config = dict(
    n_head=3,
    head_dim=64,
    vocab_size=512,
    norm_eps=1e-06,
    rope_base=500000.0,
    rope_fraction=1.0,
    qk_norm=True,
    attn_scale=0.167,
    bias='qkv',
    init_std_up=0.0352,
    beta2=0.99,
    warmup_steps=207,
    decay_shape='cos',
    batch_tokens=65536,
)
MLP neurons of a small language model. Each row is named by its layer, matrix (down: output weights) and neuron, and shows model dimensions 16-143. Each number is 200 + 40 x the weight over its row's rms, rounded and kept within 0 to 999. A neuron's up and down rows have the sign that makes its largest values positive.
After each neuron's rows, "fires before" lists the tokens most often just after its 100 highest values on Wikipedia text that the model never trained on.

L11.down944,164,93,168,297,218,203,145,210,171,195,98,216,192,179,191,198,227,258,200,170,178,122,246,185,201,230,204,182,288,166,248,260,215,162,129,190,195,182,162,179,118,185,262,170,187,243,175,122,209,254,256,196,195,181,188,179,252,255,151,228,240,204,217,265,193,264,207,196,240,230,216,212,112,177,234,219,194,217,234,203,194,197,217,150,221,182,223,160,150,239,182,253,193,224,284,257,246,271,237,277,209,229,202,168,170,190,167,212,196,232,155,210,153,207,278,220,150,213,268,201,114,199,191,164,199,179,167,165
fires before: "il", "it", "e", "s", "ot"

L13.down688,189,130,201,196,214,158,180,227,202,226,181,145,206,176,160,206,225,208,238,162,166,150,169,235,186,245,172,206,161,202,197,173,173,257,258,223,192,153,197,257,182,159,223,170,140,171,220,297,207,154,223,168,176,155,188,220,205,195,92,167,234,231,167,169,264,238,187,171,229,265,254,195,205,220,154,225,186,161,214,210,174,255,199,191,254,179,200,218,217,132,180,293,189,253,143,207,158,293,152,172,152,276,176,207,162,92,197,203,240,222,245,192,123,158,216,204,150,138,214,230,162,214,151,241,236,118,154,175
fires before: "-", "|", "\n", "R"

L13.down877,228,196,174,188,210,221,142,244,140,228,260,225,143,203,174,196,136,200,226,134,150,205,177,164,182,164,173,148,210,227,185,193,158,220,278,221,250,148,234,187,212,234,165,156,216,217,154,180,220,211,173,252,154,134,267,153,294,229,162,215,181,150,220,129,277,210,195,197,226,180,169,248,137,183,216,229,224,175,224,290,220,210,242,189,193,219,221,157,241,243,219,229,210,170,190,181,253,231,175,200,138,122,231,246,246,146,154,158,182,225,174,167,208,297,214,270,182,137,210,227,148,184,183,243,183,223,220,245
fires before: " 19", " 2", " 202", " 1", " 201", " 200"

L18.down711,203,160,123,218,164,196,193,228,167,210,211,181,236,244,180,195,196,196,184,264,116,185,162,155,261,188,253,224,189,195,163,206,193,244,126,143,212,146,226,181,138,142,262,170,235,249,160,141,168,262,244,169,120,194,229,276,240,209,142,179,193,165,208,192,177,226,210,263,218,214,241,243,186,169,263,197,193,222,248,213,206,215,175,219,252,163,237,116,160,145,167,195,250,152,237,137,267,207,240,177,157,216,294,234,219,155,153,164,240,172,96,227,142,246,211,215,243,225,216,171,248,243,229,266,210,173,209,234
fires before: "is", "ed", "s", "us", "es", "e"

L13.down322,156,137,230,229,182,131,207,217,203,169,279,233,232,169,248,176,208,219,139,184,271,219,181,236,248,186,193,160,153,157,143,237,224,205,196,207,191,169,180,171,216,173,200,172,247,231,94,189,193,194,259,230,208,157,257,232,239,190,145,200,176,263,253,208,215,227,205,254,169,234,197,167,234,260,269,204,222,145,223,319,189,180,174,219,210,163,201,216,166,161,251,171,214,192,252,238,183,261,221,217,210,186,158,181,174,154,169,240,191,270,208,210,166,236,138,223,218,207,133,184,189,253,334,235,194,158,250,212
fires before: "end", "r", "ack", "in", "l", "em"

L14.down14,190,218,267,281,192,207,176,244,188,202,213,193,220,261,168,227,154,248,220,174,185,166,219,216,201,161,165,268,258,198,267,221,171,172,215,239,189,158,177,200,231,179,222,260,164,202,222,187,192,265,152,215,186,157,171,218,219,144,209,172,259,256,183,199,253,191,235,168,138,159,159,157,210,169,202,272,137,167,217,259,231,115,200,329,239,168,204,137,195,94,208,200,257,221,226,232,186,211,217,188,225,214,183,190,161,170,234,234,258,223,173,159,181,241,281,179,161,192,221,232,198,224,205,206,212,116,140,203
fires before: "y", "a", "ic", "s"

L13.down711,200,214,215,190,211,232,202,195,226,145,135,176,286,172,201,194,153,180,207,204,98,288,105,229,202,220,243,181,275,126,141,270,240,230,179,214,181,188,181,226,243,242,206,236,178,295,190,244,217,151,125,195,174,113,101,184,243,227,174,178,184,251,274,232,267,212,203,195,234,276,198,196,215,209,157,235,161,205,161,207,210,208,217,179,207,218,312,207,201,175,201,243,154,200,270,197,167,235,198,202,163,183,246,192,204,144,183,200,201,239,261,220,282,203,175,193,214,127,228,226,125,266,188,245,263,110,171,162
fires before: "-", "\n", "A", "I", "19"

L13.down889,227,224,149,245,224,159,153,221,258,147,199,204,175,213,200,199,256,140,162,221,163,133,219,184,237,283,223,196,205,194,209,100,179,229,203,213,202,220,233,276,268,209,199,219,229,247,243,167,218,231,219,128,181,164,168,242,179,235,147,161,183,164,193,184,161,180,226,175,239,234,118,200,170,262,145,193,256,228,162,180,276,192,211,101,218,218,181,216,232,266,162,133,172,151,160,209,184,217,198,182,276,180,170,206,242,242,146,289,179,187,193,216,220,238,269,171,184,86,198,241,185,211,222,72,146,194,222,173
fires before: "an", "at", "us", "ar", "ith", "}"

L9.down726,171,158,146,235,241,161,142,221,157,195,176,233,263,251,185,257,201,192,295,178,148,178,169,180,184,249,200,184,237,211,199,167,147,192,235,238,222,142,174,185,296,237,121,143,221,197,183,207,186,173,198,241,210,200,252,192,232,157,225,221,187,238,292,158,249,208,181,270,214,107,151,239,221,192,159,278,210,166,170,230,161,235,244,183,254,229,192,169,299,223,183,216,166,165,268,202,220,201,206,181,199,152,204,189,217,233,220,214,200,235,194,227,295,209,263,171,173,151,176,167,167,194,219,187,208,225,233,241
fires before: " 2", " 1", "ust", " –", "ip", " 202"

L11.down265,158,227,146,163,205,197,215,211,210,207,154,178,157,223,170,267,187,128,176,270,256,180,233,227,174,212,179,174,177,268,249,176,237,244,209,252,149,262,217,207,169,260,234,153,138,209,230,282,188,156,119,225,185,188,211,229,157,188,152,184,259,260,174,201,192,222,190,114,192,134,138,173,221,196,143,201,220,186,276,234,184,168,158,226,162,172,146,237,212,255,145,265,202,196,179,223,169,199,105,206,136,162,200,152,200,241,237,188,136,221,179,164,154,227,151,159,177,141,174,246,259,168,210,235,253,187,192,212
fires before: "al", "a", "l", "ine", " to", "z"

L9.down676,207,231,201,208,142,159,180,298,105,135,186,304,212,198,181,169,169,216,221,119,247,181,137,151,249,115,258,147,260,212,221,139,239,196,234,226,196,168,156,184,270,153,212,169,170,212,161,169,209,260,246,216,213,186,226,209,238,169,144,168,201,206,207,204,179,176,234,214,264,186,199,127,133,163,214,146,222,211,232,204,284,218,165,260,166,196,184,249,207,161,241,167,264,137,188,229,184,218,248,227,227,199,207,145,218,141,137,226,185,178,190,236,130,166,252,217,223,242,192,182,175,172,180,115,249,235,152,262
fires before: "t", "s", "ing", "ed", "ter", " of"

L21.down317,163,203,152,211,196,195,106,296,138,197,245,207,269,252,291,128,157,213,168,226,244,161,215,152,216,105,239,205,143,120,156,134,219,200,211,175,207,207,179,210,204,172,228,143,169,214,262,198,221,243,170,187,229,168,221,184,182,123,216,275,237,197,183,178,193,211,240,233,212,162,216,154,211,199,294,256,169,236,277,222,211,160,193,208,151,184,138,199,165,191,202,163,252,147,182,207,245,264,139,180,247,159,154,193,254,176,242,194,127,214,158,235,222,260,203,134,245,148,215,186,147,256,230,227,191,221,223,189
fires before: "ed", "ing", "es", "t", "y"

L3.down387,149,229,210,218,231,206,225,256,187,176,197,209,210,175,253,176,195,208,202,215,162,253,160,272,205,188,192,227,204,167,122,235,198,267,122,208,207,186,179,216,281,181,165,227,178,222,124,168,166,171,181,220,150,176,217,256,228,237,38,229,159,158,230,259,166,193,182,203,207,253,145,182,225,170,236,263,218,112,205,234,214,178,157,117,174,230,190,241,170,255,227,199,238,194,132,166,203,255,234,204,239,128,243,220,167,216,177,180,213,228,166,232,142,201,110,187,217,231,158,155,228,189,185,248,189,217,245,198
fires before: "n", "p", "r", "b", "l"

L9.down551,176,184,177,223,218,194,206,223,202,200,144,154,163,248,282,178,206,89,222,205,190,214,231,213,213,220,217,152,265,200,216,190,152,210,241,204,259,204,223,208,200,205,185,230,169,233,276,177,200,212,202,200,228,244,167,204,191,204,251,254,179,256,146,198,196,188,153,218,232,219,119,216,232,139,165,123,158,165,168,195,197,234,276,134,258,201,204,188,231,212,278,178,180,144,164,110,142,155,202,150,178,265,42,156,216,278,280,215,178,152,197,205,220,231,128,135,123,159,150,187,189,155,235,262,202,257,182,220
fires before: "ich", "o", "i"

L9.down134,193,154,183,234,211,185,280,183,199,192,237,238,152,265,199,200,231,109,125,205,184,196,195,179,148,221,138,195,177,182,183,201,271,212,181,226,199,274,245,150,174,179,216,156,219,299,132,195,235,174,223,156,236,238,195,248,211,236,218,152,209,184,248,192,85,258,179,153,213,192,202,214,171,282,216,205,249,200,228,162,245,242,178,214,186,280,165,175,214,178,155,286,124,240,154,186,164,205,156,224,128,257,225,209,93,219,207,183,115,181,198,193,179,233,247,178,124,233,223,230,223,163,255,267,225,242,160,203
fires before: "al", "ur", "u", " of", "ine"

L9.down596,212,134,230,248,211,137,131,215,111,199,281,197,210,216,182,185,200,184,193,212,153,130,157,171,188,154,183,164,184,187,188,205,161,214,233,226,212,182,196,209,335,226,114,171,233,164,185,191,204,202,213,283,203,180,208,163,274,207,97,218,214,205,347,154,195,193,151,231,267,196,228,219,232,192,227,343,192,171,163,262,157,231,220,232,229,210,207,228,265,210,200,208,134,214,199,174,179,242,191,194,225,154,188,195,273,182,228,207,199,208,176,269,243,263,248,212,176,154,190,194,194,200,209,210,184,201,179,197
fires before: " 19", " 1", " 2", " 201", " 200", " 18"

L21.down939,271,247,144,204,177,237,186,233,202,173,281,243,173,195,202,180,195,201,142,221,144,200,208,234,280,226,237,199,197,186,225,133,261,261,182,242,193,184,183,162,277,224,224,213,243,240,213,203,267,207,203,239,203,196,196,206,230,246,275,146,136,203,186,157,184,249,209,222,198,151,179,146,214,175,203,149,154,280,175,187,270,240,166,195,160,139,217,253,211,237,260,185,217,159,204,225,157,181,199,178,199,144,159,181,233,248,234,258,223,239,241,270,217,166,207,159,158,183,212,179,259,156,215,177,237,331,284,196
fires before: "a", "an", "en"

L11.down170,184,190,228,166,167,217,273,191,151,201,200,177,232,167,130,207,205,193,242,165,220,248,125,261,165,220,219,180,224,194,178,229,261,146,190,249,215,217,163,148,129,199,270,200,225,213,229,202,220,225,186,123,207,145,193,220,292,184,269,223,200,176,303,216,250,209,231,208,143,151,291,204,184,213,229,134,193,240,210,306,226,193,194,200,210,214,218,101,194,191,219,198,242,199,269,241,218,236,200,217,254,156,181,182,164,215,161,191,219,204,156,195,95,274,219,219,237,215,193,229,149,152,214,241,175,207,136,134
fires before: "ed", "s", "ing", " of", " for"

L9.down428,237,109,183,258,233,189,212,185,154,228,166,193,268,261,222,175,190,221,268,170,138,251,215,210,263,253,215,137,224,119,194,151,196,209,233,238,199,180,168,247,161,220,147,235,204,256,182,226,220,166,205,237,188,168,253,184,185,148,88,242,185,236,199,183,240,217,196,230,121,214,286,192,236,261,241,205,211,168,168,209,229,228,210,194,179,218,293,186,192,160,221,294,203,186,228,211,164,247,178,180,148,154,216,299,252,172,283,172,172,245,261,257,194,166,137,213,190,187,188,224,174,219,170,199,226,142,187,257
fires before: "-", " ", "\n", "|"

L20.down66,184,227,200,144,224,196,144,207,178,145,269,213,235,116,199,248,189,270,157,161,205,163,261,164,195,190,207,138,272,179,194,173,196,145,142,172,261,167,123,152,138,145,198,235,192,209,208,163,228,232,211,253,249,148,183,185,276,205,169,113,153,197,251,189,195,190,137,176,245,200,273,273,135,223,224,211,195,152,223,219,178,202,192,249,216,192,208,199,202,161,329,187,216,181,292,181,183,137,259,193,239,204,206,172,213,174,138,202,221,215,213,199,146,194,208,170,154,179,232,132,213,218,254,169,153,152,103,208
fires before: "er", "t", "ing", "s", "le", "e"

L18.down651,110,134,240,124,195,255,200,245,215,149,183,217,190,157,176,192,194,212,210,207,203,253,219,184,227,189,195,215,198,183,217,179,196,157,137,247,255,227,219,209,156,217,236,188,242,153,241,139,221,236,154,177,166,158,197,188,194,208,187,265,188,193,268,132,233,195,209,180,204,248,196,150,111,265,196,273,177,208,145,251,162,205,189,278,218,135,211,166,141,271,186,222,233,159,234,198,196,167,295,175,243,173,204,110,225,204,195,192,205,212,160,212,199,235,251,218,201,149,211,164,207,104,175,194,135,197,149,227
fires before: "se", "ess", "or", "s", "ing", "ed"

L9.down503,207,160,220,239,198,133,190,187,190,241,262,185,199,212,267,173,272,192,246,248,140,190,242,217,292,180,204,213,199,194,196,182,225,230,214,214,181,218,150,190,313,150,223,168,236,212,202,222,265,181,219,291,141,275,136,237,164,226,187,233,220,220,202,206,244,165,232,213,196,143,210,160,168,158,197,150,190,217,251,244,203,249,184,245,192,212,190,205,188,248,170,226,161,148,172,227,160,142,248,238,212,99,230,199,128,161,215,176,115,231,194,210,250,161,253,214,221,146,227,170,136,168,258,215,202,221,255,306
fires before: "\n", "p", "-", "x", "en"